config.yaml
d_model: 256
n_head: 4
d_mlp: 704
norm: "rmsnorm"
tie_embeddings: false
optimizer: "muon_variant"
decay_fraction: 1.0
train_tokens: 291500000
dataset: "wikipedia_en"
MLP neurons of a small language model. Each row is named by its layer, matrix (gate and up: input weights) and neuron, and shows model dimensions 192-255. Each number is 200 + 40 x the weight over its row's rms, rounded and kept within 0 to 999. A neuron's up and down rows have the sign that makes its largest values positive.
After each neuron's rows, "fires on" lists the tokens most often at its 100 highest values on Wikipedia text that the model never trained on. A number after a token or word is its count.

L3.gate356,159,151,194,159,239,165,136,163,230,234,301,257,158,155,241,199,253,136,188,114,165,217,180,246,169,192,189,252,153,208,155,174,188,232,211,143,188,188,202,189,294,164,199,156,146,205,199,243,216,159,186,229,146,136,221,178,135,197,220,173,193,202,176,282
L3.up356,179,228,204,140,207,219,205,149,185,185,196,219,252,260,219,166,230,171,145,171,156,226,217,175,188,169,129,211,269,133,103,138,186,262,209,251,189,208,237,212,204,203,184,182,190,197,249,135,288,155,181,208,105,169,155,154,242,176,214,222,199,147,188,200
fires on: "z" 10, "c" 9, "g" 9, "and " 8, "ch" 7, "l" 7

L2.gate661,213,209,230,221,237,228,187,181,134,192,239,138,169,245,161,200,166,130,181,211,219,237,202,247,236,191,263,209,228,245,214,266,136,247,157,153,255,168,235,203,176,108,172,181,166,283,177,179,195,321,232,217,185,172,159,182,154,240,224,149,150,313,163,118
L2.up661,242,221,243,197,188,214,162,137,184,224,265,188,149,227,173,224,174,180,178,244,243,259,237,199,208,187,262,195,234,223,202,254,114,274,190,169,273,154,220,183,154,165,148,190,149,287,183,149,172,293,216,170,239,178,141,195,160,173,229,120,197,311,148,144
fires on: "vis" 26, "des" 14, "fe" 12, "lim" 12, "rec" 10, "previ" 8

L3.gate577,153,226,201,178,219,152,164,196,152,228,232,228,166,192,255,260,225,197,240,181,209,173,253,132,202,120,180,190,186,231,96,275,171,208,203,179,163,268,261,215,161,186,182,181,232,258,166,197,166,248,200,153,274,219,191,171,195,192,261,216,251,178,159,273
L3.up577,130,306,210,197,181,133,236,210,171,158,229,171,200,230,193,203,167,217,125,269,170,125,209,225,167,158,176,265,182,179,166,213,225,246,193,160,215,277,231,136,181,175,235,205,154,234,209,234,265,207,218,187,220,202,216,212,242,203,247,236,187,251,161,275
fires on: "t" 23, "en" 21, "id" 15, "ing" 9, "ang" 5, "fic" 5

L3.gate144,172,207,185,278,186,180,185,248,266,207,151,169,218,252,183,151,222,216,169,210,208,256,119,233,174,264,231,211,109,178,194,267,194,181,190,212,242,247,184,197,164,187,201,239,244,283,170,169,129,208,241,172,164,160,136,212,197,223,175,196,179,138,257,243
L3.up144,129,198,246,223,193,216,181,170,240,154,163,182,198,220,121,220,182,226,166,141,221,215,196,174,228,138,177,224,157,144,171,182,186,227,224,253,246,177,182,194,219,188,235,206,299,271,183,192,219,258,170,174,155,250,206,161,220,177,148,175,238,210,233,229
fires on: "| " 100

L3.gate570,173,168,221,191,172,174,192,177,183,227,168,145,243,185,198,205,192,179,222,191,244,263,218,214,252,238,204,288,195,219,202,203,132,204,108,190,162,238,222,120,223,140,80,203,166,260,173,154,131,272,157,139,176,191,171,253,198,171,193,165,135,336,107,171
L3.up570,215,189,196,99,179,245,222,213,147,202,241,211,188,216,198,203,259,204,210,215,212,175,244,211,176,190,185,226,217,260,219,292,164,186,193,276,144,129,141,275,170,218,158,167,149,184,205,191,144,198,246,201,195,240,150,185,144,180,173,203,156,235,174,178
fires on: "car" 29, "tur" 15, "War" 8, "Tur" 6

L3.gate669,250,210,258,273,179,178,137,266,191,184,190,331,228,146,198,207,194,229,188,220,238,228,223,162,198,162,261,189,186,177,257,227,227,193,267,130,203,188,255,160,227,227,212,212,122,218,234,221,230,166,135,141,209,223,193,208,137,203,226,230,206,229,220,171
L3.up669,224,165,233,54,135,193,203,234,214,230,148,114,231,223,289,195,168,257,229,199,243,227,218,153,190,150,181,206,179,155,270,242,214,205,254,179,195,214,263,160,127,290,194,260,179,183,172,211,278,211,133,169,213,250,223,224,223,276,220,197,253,190,207,172
fires on: "serv" 24, "er" 24, "om" 13, "erg" 8, "Mal" 7, "Gal" 6

L2.gate170,169,169,159,196,221,189,240,190,162,225,203,206,232,104,226,199,240,274,179,200,156,110,200,134,212,126,205,167,175,181,205,234,154,140,203,242,167,252,166,234,177,165,160,276,179,121,181,212,213,198,250,262,241,212,142,164,145,210,203,180,224,222,204,279
L2.up170,189,146,152,200,226,224,215,206,162,158,161,278,233,204,198,212,213,195,195,164,159,196,213,148,194,137,193,142,170,204,183,229,123,171,207,238,131,219,152,231,188,196,209,279,185,191,210,241,222,182,215,218,281,249,236,239,210,189,221,260,218,269,202,260
fires on: "in " 15, "e " 12, "y " 11, "ie " 8, "a " 8, "an " 6

L3.gate168,217,170,254,215,305,161,215,228,179,181,172,235,199,133,237,243,190,203,223,229,181,200,228,189,164,235,237,202,201,138,241,258,217,182,111,162,121,130,191,159,184,268,224,145,244,140,166,141,189,221,212,127,188,183,209,267,189,158,199,210,200,228,167,225
L3.up168,187,194,165,184,256,158,176,192,130,242,206,210,149,120,187,199,219,208,197,198,234,162,215,164,169,231,252,188,250,170,232,200,183,275,224,168,160,199,222,142,230,156,215,193,225,151,227,207,142,177,283,145,133,238,221,212,220,200,188,212,235,199,131,189
fires on: "t" 50, "h" 46

L3.gate489,171,179,173,206,213,188,194,257,262,228,174,252,247,171,208,283,269,225,103,178,207,129,175,169,204,188,227,208,150,164,151,229,139,241,157,77,218,253,207,258,148,239,228,216,204,157,222,182,295,275,181,170,123,202,248,201,166,139,256,248,180,242,236,220
L3.up489,184,280,126,214,136,258,234,186,164,57,218,256,144,145,226,251,227,136,209,235,139,220,245,199,221,186,195,247,126,165,228,209,188,248,181,154,216,270,216,175,170,162,180,197,204,241,248,183,167,227,131,262,206,211,154,154,242,192,213,193,175,230,161,226
fires on: "ak" 15, "follow" 12, "ing" 9, "ong" 7, "ang" 6, "f" 6

L2.gate431,128,161,209,151,241,207,125,214,269,132,246,260,177,225,228,223,195,308,141,210,236,164,202,209,154,198,121,223,193,167,269,183,171,221,263,175,184,150,203,230,294,227,237,207,221,143,227,182,209,205,264,255,199,194,240,226,228,167,199,292,119,197,209,214
L2.up431,205,197,186,210,206,231,184,234,197,212,168,240,212,236,207,139,239,252,187,163,159,205,224,233,222,226,247,190,273,217,196,165,213,165,228,194,132,224,194,229,207,215,191,199,255,123,224,159,199,195,208,254,191,165,223,190,173,234,261,222,205,199,155,214
fires on: "ther" 22, "bl" 17, ".." 7, "wor" 5

L3.gate668,179,185,206,226,143,152,175,208,176,244,242,297,228,114,244,213,238,204,128,237,207,209,163,195,175,198,204,190,186,263,177,196,174,214,261,149,175,200,160,243,178,268,262,195,259,280,181,207,302,249,141,203,244,182,208,212,140,190,179,245,207,179,170,170
L3.up668,216,220,145,219,162,150,198,256,231,199,260,254,158,157,231,155,197,205,94,283,207,232,192,146,146,212,160,236,217,198,174,256,250,122,187,183,205,224,214,225,178,277,249,199,277,230,176,194,205,267,215,183,153,190,200,260,199,175,175,191,188,175,175,144
fires on: "l" 29, "ro" 7, "or " 6, "ali" 5, "as " 5

L2.gate271,271,159,245,216,194,266,330,232,220,217,151,88,232,192,190,193,186,184,184,256,143,182,218,201,191,109,209,227,168,239,193,271,169,191,178,164,197,194,224,229,203,234,178,170,231,331,223,196,179,155,184,146,151,188,219,163,173,163,176,208,154,242,198,235
L2.up271,308,123,230,209,174,245,297,227,214,186,167,106,187,177,212,210,239,197,253,260,181,140,218,264,209,170,196,199,208,250,187,235,217,178,122,200,207,212,186,281,160,225,171,165,191,329,189,186,201,183,222,127,134,194,145,160,196,176,176,231,198,218,203,186
fires on: "ur" 32, "tur" 19, "Tur" 13, "ah" 11, "Bul" 8, "retur" 7

L2.gate521,252,244,132,191,169,191,220,206,254,226,239,237,268,221,279,198,218,268,188,181,177,220,194,181,166,159,125,206,198,212,197,232,162,217,240,252,217,176,172,166,237,202,179,223,204,224,266,211,188,126,165,208,220,157,175,173,144,161,138,254,259,238,259,83
L2.up521,248,230,82,226,190,239,237,192,262,261,242,248,192,226,250,236,206,229,146,185,220,207,209,167,151,221,186,188,173,216,236,182,200,165,244,225,194,195,242,129,219,197,212,247,299,244,227,205,151,230,123,181,233,103,185,190,215,177,160,172,211,207,242,177
fires on: "pr" 33, "Pr" 19, "Mur" 10, "pol" 8, "serv" 7, "Pol" 5

L3.gate407,166,247,196,216,191,266,167,223,183,240,165,245,173,200,141,218,232,159,239,125,171,160,207,204,152,159,227,139,193,133,81,194,155,207,189,182,234,251,215,244,210,223,223,238,225,207,265,212,158,223,267,156,206,191,199,261,123,150,183,226,218,251,177,167
L3.up407,226,180,231,225,210,194,178,197,224,258,157,188,216,207,261,291,217,228,213,285,222,150,202,240,171,294,236,203,178,244,97,343,226,195,176,105,151,200,223,240,243,219,214,215,151,149,211,214,174,208,239,162,242,200,201,249,163,177,197,199,186,273,173,176
fires on: "Aw" 12, "Championships " 11, "Award " 10, "thr" 9, "aw" 8, "Championship" 6

L3.gate606,218,227,184,227,183,243,178,182,237,230,140,218,190,211,261,187,226,156,213,202,236,272,173,178,237,194,235,265,151,186,132,274,160,225,220,197,177,215,184,184,230,198,142,212,138,201,157,243,225,226,252,188,221,196,228,225,192,254,261,246,163,177,221,282
L3.up606,175,203,178,231,123,201,242,187,226,239,258,217,177,213,274,190,200,175,143,223,176,169,195,252,238,192,199,271,215,226,224,169,217,241,217,128,231,173,220,202,190,230,197,276,189,269,223,237,169,259,157,234,209,175,305,234,146,220,199,178,200,130,234,312
fires on: "as " 25, "se" 22, "is" 10, "lad" 6, "also " 5, "om" 5

L2.gate211,159,191,192,215,247,219,182,185,130,221,181,212,213,182,245,244,209,241,190,148,162,178,248,207,236,208,176,183,246,192,242,218,170,214,165,185,173,159,179,183,238,135,205,181,255,222,199,188,178,138,223,208,158,127,177,170,216,236,236,134,229,188,197,215
L2.up211,121,191,196,216,246,192,179,219,179,208,176,179,196,188,190,227,236,214,175,144,206,176,229,238,166,185,186,139,238,161,220,231,130,154,204,185,190,149,182,174,212,146,184,194,210,204,180,205,206,160,232,166,221,144,149,156,221,217,219,130,245,215,170,221
fires on: "t" 35, "ight " 14, "ast " 11, "Los " 9, "ary " 6

L3.gate91,275,191,181,217,267,138,196,286,189,221,173,169,167,176,203,248,168,151,197,220,244,237,254,235,142,81,195,227,161,294,243,197,237,187,195,294,262,231,90,248,200,170,189,220,247,206,218,132,161,192,225,198,225,214,149,189,211,250,216,217,124,140,103,175
L3.up91,191,186,198,205,208,201,254,161,197,167,219,207,156,226,178,187,180,207,253,150,231,244,224,192,167,163,174,217,194,225,130,153,241,256,212,263,137,213,158,180,225,263,182,128,138,212,220,206,184,234,196,160,201,197,159,212,217,246,199,155,264,173,161,182
fires on: "1" 20, "er" 15, "Jun" 9, "| " 8, ": " 8

L3.gate94,214,186,199,291,162,172,250,226,156,194,162,251,217,235,187,234,170,194,203,217,162,158,169,305,177,162,231,170,171,167,171,198,179,150,185,121,215,278,219,160,146,158,204,77,212,215,215,200,167,292,110,190,278,223,139,130,275,188,189,213,265,191,272,218
L3.up94,130,183,212,300,209,165,173,189,250,148,153,193,220,254,219,222,193,235,265,211,134,226,165,223,157,231,236,193,178,198,267,232,202,166,148,168,246,240,256,130,207,230,269,221,226,169,219,180,193,208,230,239,179,257,144,138,232,178,143,171,273,130,162,186
fires on: "n" 37, "ad" 12, "r" 10, "an" 6, "er" 5, "k" 5

L3.gate320,219,198,266,177,232,155,160,213,149,157,248,248,182,197,242,265,211,241,154,195,242,183,183,219,177,254,151,242,172,185,146,281,174,229,252,129,141,243,177,175,210,209,198,226,194,209,197,141,205,229,203,291,212,201,150,173,184,156,267,220,235,206,91,174
L3.up320,215,176,209,215,224,174,196,179,180,318,264,202,176,200,200,158,206,207,126,140,191,197,139,168,218,181,202,162,227,194,158,165,221,152,278,228,153,159,258,129,137,205,193,174,174,235,139,204,252,145,195,175,138,163,240,232,196,190,203,223,266,213,255,214
fires on: "l" 88, "g" 6

L3.gate574,149,156,239,249,304,269,291,236,241,179,168,215,225,166,198,221,294,205,203,173,221,199,242,256,128,150,175,274,210,267,238,216,276,173,222,233,178,184,243,244,202,177,174,160,182,194,90,209,186,221,204,192,212,152,154,225,179,150,232,226,251,235,138,242
L3.up574,154,235,282,242,274,244,249,208,261,166,142,226,204,223,162,246,260,188,206,209,157,156,213,174,225,164,199,229,155,198,205,219,252,137,239,231,179,161,173,286,211,145,202,202,219,233,56,176,184,270,216,233,170,187,145,281,217,152,225,182,176,251,154,223
fires on: "res " 13, "lif" 11, "li" 8, ". " 6, "ou" 6, "ick" 6

L3.gate290,189,176,310,150,218,218,156,153,176,184,237,202,209,242,276,137,166,200,179,191,203,152,166,215,243,143,136,179,166,234,221,178,188,216,186,183,227,204,118,240,240,201,179,264,242,219,160,214,136,287,265,230,205,206,169,149,262,153,154,155,107,164,147,199
L3.up290,160,173,298,126,248,200,114,211,186,246,231,230,121,185,271,156,216,279,160,252,171,114,211,234,214,197,241,197,191,248,188,161,250,224,142,139,213,191,174,227,301,212,223,234,230,219,130,218,190,259,229,197,259,218,187,188,226,69,200,208,198,215,216,194
fires on: "Comp" 31, "ran" 15, "performan" 8, "un" 7, "ian" 6, "uc" 5

L3.gate12,182,244,209,286,199,176,189,173,202,203,159,204,196,191,211,302,210,219,276,178,167,211,279,220,152,161,243,185,133,140,264,204,173,244,231,273,245,229,173,259,190,176,130,148,204,129,191,260,139,192,214,111,219,189,179,249,206,205,201,192,172,122,251,253
L3.up12,230,188,203,119,167,186,172,111,223,237,146,195,176,228,221,255,266,174,251,220,215,138,220,203,250,196,165,209,257,243,205,205,178,210,211,218,251,219,185,227,219,110,155,148,205,151,225,188,174,118,165,212,187,256,217,239,190,171,208,217,179,177,172,214
fires on: "'" 27, "’" 9, "-" 9, "d" 9, "re" 5, "ent" 5

L2.gate593,144,228,257,174,215,220,198,226,177,279,186,209,172,236,272,190,300,173,269,261,200,254,189,200,175,148,228,214,206,242,197,189,180,164,195,200,192,178,285,222,183,233,215,130,269,153,226,268,197,137,142,197,197,188,176,223,157,219,184,175,217,158,108,223
L2.up593,221,184,268,179,275,220,219,215,129,222,162,204,200,214,256,230,229,183,260,213,201,231,170,190,212,225,233,173,262,219,152,136,151,200,210,239,202,183,240,253,164,220,182,170,238,135,228,209,183,174,150,208,229,217,231,216,144,203,216,184,213,200,82,199
fires on: "– " 35, "al " 27, "- " 14, "ic " 9, "ative " 7, "ical " 4

L2.gate520,153,133,211,226,196,168,207,230,177,253,258,213,160,184,208,158,242,222,183,195,142,225,231,167,158,130,160,175,205,204,262,180,108,181,225,155,160,259,214,233,244,287,255,224,201,295,146,242,239,232,237,128,219,190,228,177,175,211,211,185,168,248,258,95
L2.up520,174,147,235,221,196,216,217,246,162,220,268,203,154,224,226,181,258,231,180,231,204,188,245,167,173,174,175,201,200,189,188,176,156,248,204,217,219,189,205,228,202,290,271,230,205,283,151,207,208,248,337,172,246,177,186,161,256,229,253,186,164,249,237,102
fires on: "ran" 15, "land" 12, "land " 10, "is " 8, "ile " 6, "ian" 4

L2.gate48,192,153,177,183,164,215,247,171,176,174,241,219,198,172,187,258,238,209,169,211,191,112,216,154,245,120,158,183,158,206,236,262,119,275,202,225,177,268,152,204,219,195,105,221,179,156,201,166,216,180,264,207,268,187,211,172,122,140,138,199,179,216,194,242
L2.up48,175,196,145,240,187,250,280,117,260,236,186,190,221,230,227,251,205,187,154,235,180,137,126,200,260,178,194,159,189,207,200,100,119,183,189,205,141,212,264,197,115,239,158,274,222,169,128,239,192,213,247,197,280,186,177,137,143,155,253,219,187,226,151,213
fires on: "an " 24, "." 20, ". " 14, "'" 12, "in " 6, "ason " 5

L2.gate296,198,224,270,237,183,226,124,259,161,135,150,188,206,260,160,224,182,210,215,184,195,245,154,303,174,178,175,168,163,189,128,217,170,143,229,183,225,257,229,205,176,257,151,175,197,269,231,251,190,241,209,177,205,240,226,187,192,215,193,240,201,220,174,153
L2.up296,181,240,254,215,226,252,161,237,121,122,197,194,227,232,191,202,193,151,252,206,205,232,185,325,211,159,158,149,182,258,159,192,194,147,207,130,250,262,222,188,153,232,156,172,186,243,247,193,186,257,148,173,232,242,202,154,211,193,214,221,224,186,157,187
fires on: "==" 50, "h" 12, "at" 7, "ed" 5, "ah" 4, "m" 4

L2.gate268,198,215,144,156,202,188,190,178,227,222,198,288,208,179,181,228,209,174,193,207,269,161,260,191,248,181,197,240,204,193,165,166,185,216,217,146,187,150,182,194,227,266,213,168,242,233,292,165,200,236,188,191,155,170,163,169,111,207,227,154,213,222,211,129
L2.up268,253,249,137,212,201,169,243,149,165,253,158,304,191,204,144,247,227,168,162,172,223,169,182,144,203,213,194,226,171,196,176,212,177,214,232,170,162,191,191,213,195,239,212,199,236,255,178,130,213,232,178,123,117,113,178,166,146,190,244,170,215,234,244,109
fires on: "cl" 45, "Cl" 41, "pr" 12

L3.gate531,172,294,233,234,149,229,158,209,97,175,213,165,149,139,195,137,251,150,232,188,148,205,162,211,189,192,209,258,155,216,222,258,218,144,215,137,248,174,220,98,233,140,121,203,188,166,198,235,225,205,197,229,193,232,221,182,226,196,186,184,243,235,198,191
L3.up531,128,252,186,229,101,184,231,158,121,125,218,216,246,231,221,147,243,174,223,188,248,157,237,216,239,166,210,160,201,162,132,220,139,134,178,215,209,192,190,153,211,150,123,263,158,223,230,170,268,158,180,222,248,157,234,193,143,203,159,204,192,227,193,141
fires on: "ar" 33, "ard" 24, "or " 8, "ot " 6, "und" 5, "Ar" 5

L2.gate50,162,208,186,128,147,182,128,243,224,216,192,99,237,196,228,220,229,235,175,205,191,166,248,202,165,131,161,243,221,181,186,215,225,160,187,174,192,194,239,177,213,224,154,229,233,203,163,232,205,243,213,213,209,158,197,267,217,168,218,220,245,171,152,183
L2.up50,227,265,202,169,162,221,181,181,228,218,172,124,226,218,196,172,204,195,156,192,156,187,235,158,183,197,171,255,192,203,209,169,181,188,195,178,141,163,246,180,194,300,173,240,263,244,206,185,183,207,210,202,222,154,169,280,215,164,248,250,243,234,208,181
fires on: "wh" 40, "y" 15, "thr" 12, "Wh" 8, "Gal" 6

L3.gate481,225,179,135,199,265,129,201,184,219,215,216,121,264,277,280,220,172,173,218,199,238,219,138,182,209,167,192,238,156,221,126,209,300,215,205,240,208,220,194,198,164,175,233,175,219,169,216,227,158,219,191,285,275,176,112,157,141,193,317,223,168,218,146,177
L3.up481,168,231,244,269,158,146,151,279,148,190,150,241,162,253,250,191,166,190,251,177,158,193,300,249,175,221,142,238,200,225,232,202,210,270,114,187,143,274,200,129,200,196,207,229,183,226,206,185,124,77,195,238,185,171,241,173,169,214,192,210,190,195,212,230
fires on: "- " 58, "1" 18, "1 " 11, "| " 8, "\n" 4

L3.gate49,251,244,256,230,142,198,163,229,186,233,167,165,216,282,209,228,261,176,272,166,222,168,163,268,141,198,237,221,185,146,261,182,197,168,163,198,225,176,202,215,181,261,184,175,132,223,179,200,177,183,239,204,161,232,186,177,145,253,241,224,175,265,241,149
L3.up49,234,231,199,213,236,258,196,171,196,249,193,179,312,267,152,203,218,187,264,132,154,194,169,229,107,198,248,209,162,246,203,222,210,193,180,183,149,251,167,234,194,174,128,192,230,181,233,268,155,221,307,235,247,265,111,148,155,240,223,223,252,188,171,167
fires on: "==" 67, "|---|---|---|---|---|" 8, "|---|---|---|---|" 4

L2.gate281,185,281,222,205,198,141,184,243,204,217,232,188,228,246,126,186,222,207,270,218,250,282,174,195,192,164,232,233,216,253,225,199,176,222,140,219,183,182,204,223,82,220,195,220,111,253,172,154,215,240,174,194,219,240,164,267,228,198,135,127,228,220,227,228
L2.up281,128,186,230,191,182,255,167,183,263,200,218,294,220,236,145,241,176,220,203,206,310,285,210,254,189,177,206,226,224,216,192,183,226,207,189,220,159,271,178,228,171,231,193,228,183,242,249,199,162,235,247,268,200,200,207,176,223,139,197,138,251,195,210,159
fires on: "Carl" 12, "King" 11, "Thom" 10, "phot" 10, "Miss" 8

L3.gate454,243,224,253,224,195,208,254,180,217,235,202,173,147,246,161,223,187,261,226,206,325,180,182,222,184,205,167,156,216,173,204,157,154,186,217,184,226,278,200,181,222,109,186,203,262,191,106,285,158,271,231,248,230,149,234,146,189,163,229,148,233,172,170,119
L3.up454,275,136,192,231,197,231,179,241,210,205,220,146,299,205,221,172,116,160,210,223,264,217,257,238,220,188,141,180,222,212,184,150,212,147,262,194,255,180,164,231,232,191,155,194,227,156,183,196,203,235,170,250,212,105,248,172,173,223,216,195,207,215,157,153
fires on: "rec" 31, "Her" 26, "her" 17, "Rec" 9, "ou" 6, "[" 4

L2.gate203,241,218,214,220,214,207,159,215,197,284,151,226,181,181,174,231,146,203,309,157,248,185,210,246,217,193,182,208,150,159,155,139,191,220,221,256,263,186,269,193,187,300,210,194,213,203,171,244,193,231,203,157,255,140,164,186,168,207,210,267,173,135,206,243
L2.up203,192,243,221,159,239,216,173,218,152,290,171,215,211,161,204,230,150,227,265,184,212,146,220,194,213,238,172,229,185,148,165,143,236,221,216,246,243,200,210,239,188,302,214,187,238,212,213,214,134,219,163,186,257,114,155,208,156,180,219,234,207,164,186,220
fires on: "5" 19, "er" 17, "iv" 11, "ank " 9, "hab" 7

L3.gate156,228,179,236,251,186,186,202,178,145,207,153,240,219,234,269,155,239,266,156,250,211,259,218,258,226,238,264,134,168,168,153,208,111,184,210,139,131,246,174,209,156,141,226,237,276,107,224,194,238,158,152,177,191,126,196,199,254,174,230,169,211,164,255,244
L3.up156,235,162,186,252,241,174,209,168,237,172,173,231,227,231,185,148,218,251,207,259,237,157,233,245,218,203,218,181,177,186,134,237,208,183,182,178,129,213,180,240,138,177,218,228,262,158,232,162,237,189,167,163,174,137,234,131,169,161,244,163,238,119,257,212
fires on: "Ad" 35, "En" 24, "ad" 23, "Eli" 5, "Jon" 5, "an" 4

L3.gate181,194,178,241,205,199,156,205,171,239,202,142,202,168,178,159,252,202,314,215,170,210,186,179,265,211,242,253,233,190,120,175,180,208,216,170,211,228,242,234,146,201,143,301,117,209,207,183,175,232,224,193,145,242,153,154,246,177,229,154,225,202,254,226,178
L3.up181,141,229,226,98,231,245,214,143,223,193,155,217,155,193,172,211,69,182,273,224,310,134,208,189,235,188,218,198,213,170,202,228,175,163,171,193,218,177,243,213,233,180,155,244,247,242,275,142,215,171,232,180,196,249,176,187,214,165,244,218,184,246,149,177
fires on: "con" 92, "iv" 5

L2.gate607,207,185,237,176,231,160,216,197,207,215,197,193,168,162,223,239,203,204,193,195,174,185,248,172,228,188,208,253,244,210,175,223,140,233,159,178,172,174,339,245,177,264,177,225,237,217,175,223,217,221,179,161,180,153,192,113,183,249,207,115,224,160,133,259
L2.up607,184,167,221,166,199,225,225,187,218,167,215,215,197,243,215,214,193,206,225,166,231,227,229,248,182,235,152,193,205,161,237,129,177,183,211,201,189,245,241,193,204,107,263,187,222,226,172,115,191,214,203,238,186,210,152,261,203,97,203,208,199,170,138,310
fires on: ". " 77, "." 19

L2.gate494,222,236,170,206,153,201,120,189,186,202,224,273,178,138,222,191,190,159,273,200,183,123,257,153,231,229,249,176,139,221,142,268,168,248,141,197,149,250,216,175,180,211,186,185,252,220,265,228,201,307,190,177,202,137,230,222,168,256,178,200,187,170,262,199
L2.up494,210,233,176,230,186,203,167,143,224,184,245,271,173,123,196,213,209,193,257,160,166,148,265,193,213,240,250,150,133,258,124,255,155,233,140,205,168,243,203,208,142,232,204,231,235,197,207,213,222,282,192,179,232,163,189,267,183,265,160,204,205,153,195,200
fires on: "tr" 46, "cl" 19, "rail" 13, "were " 8, "Cl" 4

L3.gate556,193,166,187,220,189,122,177,207,227,183,167,238,217,239,155,227,255,206,231,241,138,273,260,204,148,208,219,203,213,194,96,218,222,207,200,209,195,170,190,250,172,225,145,131,222,220,250,238,191,170,182,156,277,179,187,177,162,136,157,231,176,355,198,194
L3.up556,253,181,210,261,190,204,244,167,138,219,241,191,203,214,238,216,176,249,178,255,280,235,160,262,231,96,132,155,246,187,159,232,223,216,190,197,279,193,188,168,166,163,200,162,215,138,240,231,213,154,232,202,247,275,182,188,143,243,167,116,193,194,190,207
fires on: "ro" 17, "ic" 10, "est " 9, "t " 7, "em" 6, "er" 6

L2.gate641,209,249,220,166,212,192,180,216,223,230,240,117,159,156,138,192,187,224,238,210,167,231,160,215,152,231,246,191,193,139,233,219,160,228,203,226,191,215,191,171,196,101,189,139,226,212,296,215,172,209,191,170,199,209,172,193,164,255,202,185,174,211,190,173
L2.up641,226,235,220,216,199,154,88,193,245,240,204,117,215,207,193,191,241,239,210,268,193,205,163,169,159,243,199,228,203,88,189,201,243,256,131,201,178,205,202,210,242,87,167,173,233,212,266,265,177,174,169,215,164,132,123,204,127,127,133,221,201,213,247,204
fires on: "ze " 15, "t " 14, "Rob" 11, "ste" 10, "Bow" 8, "aver" 7

L2.gate12,226,156,184,191,200,186,209,224,206,174,193,164,250,252,170,272,187,225,257,256,217,182,255,220,189,147,222,193,230,218,187,280,235,200,241,229,223,210,188,242,286,169,215,142,195,184,102,201,210,89,172,206,203,212,155,229,218,196,150,188,240,272,107,129
L2.up12,216,182,182,197,194,197,213,243,164,252,212,169,239,204,194,264,172,229,281,252,193,215,259,226,207,147,234,186,258,266,180,227,250,213,161,215,170,217,141,242,213,189,215,146,157,202,122,162,192,120,178,184,227,204,178,201,155,211,120,197,227,261,137,196
fires on: "es" 25, "er" 13, "ro" 11, "le" 8, "ph" 5

L3.gate509,143,169,226,165,225,136,188,193,271,156,205,265,153,195,204,235,264,175,206,196,206,272,204,172,230,161,263,206,170,96,107,189,218,226,196,185,205,213,249,274,161,149,139,160,150,178,126,255,225,244,206,233,185,218,168,276,120,246,243,184,192,234,228,199
L3.up509,252,240,218,217,153,226,147,215,224,293,182,202,161,200,174,203,288,198,205,250,206,220,281,219,156,265,218,221,112,178,207,191,270,239,203,149,230,197,274,226,192,212,187,228,217,219,202,121,245,142,174,219,195,211,95,242,195,140,242,250,194,166,214,208
fires on: "Championships " 15, "ed " 12, "present " 11, "Award " 9, "Cup " 6

L3.gate503,195,197,245,207,250,151,218,148,201,210,196,236,144,224,204,188,174,181,181,281,201,154,106,209,200,130,97,123,167,224,215,164,169,209,206,126,225,292,234,291,239,198,253,250,220,196,212,164,248,161,228,194,184,273,218,207,203,210,173,253,125,159,129,196
L3.up503,202,192,159,164,206,232,180,246,156,162,217,200,221,282,129,248,270,253,127,176,196,189,99,172,173,177,240,150,153,144,208,212,240,173,160,172,211,192,226,254,171,227,224,224,257,271,242,209,118,176,182,192,221,156,270,199,168,205,233,117,174,200,201,279
fires on: "ad" 43, "fl" 12, "om" 7, "on" 6, "office " 4, "ti" 4

L3.gate225,266,173,243,148,232,134,251,177,149,203,306,209,170,215,212,313,237,222,191,218,205,168,299,262,256,180,250,237,219,166,134,214,269,206,177,189,130,221,204,280,228,201,218,254,167,201,186,176,182,208,226,175,224,181,217,177,198,171,209,156,191,167,189,232
L3.up225,236,288,192,175,148,204,255,199,171,246,227,203,251,209,192,234,143,171,170,277,212,186,228,179,235,239,174,168,154,217,200,185,271,236,185,136,200,221,193,200,173,272,185,216,185,170,174,197,142,228,237,148,195,200,268,238,150,226,126,215,205,198,214,108
fires on: "er" 33, "ing" 12, "z" 7, "der" 6, "inc" 6, "ei" 6

L3.gate75,201,170,197,173,199,168,292,207,172,182,132,277,224,258,177,305,182,180,163,185,170,156,189,187,187,180,198,149,186,146,178,202,184,178,136,187,249,239,119,266,231,194,167,237,194,219,158,232,169,206,179,220,143,273,169,166,166,152,191,252,213,197,122,218
L3.up75,225,160,263,235,210,131,265,154,215,173,176,206,222,228,137,257,206,161,170,170,173,185,189,188,243,240,217,132,229,204,160,212,183,174,212,220,189,195,152,236,241,189,194,243,227,170,81,234,228,247,172,232,192,293,222,168,189,127,199,230,174,249,149,211
fires on: "Or" 21, "f" 18, "y" 14, "e" 11, "et" 9, "is" 7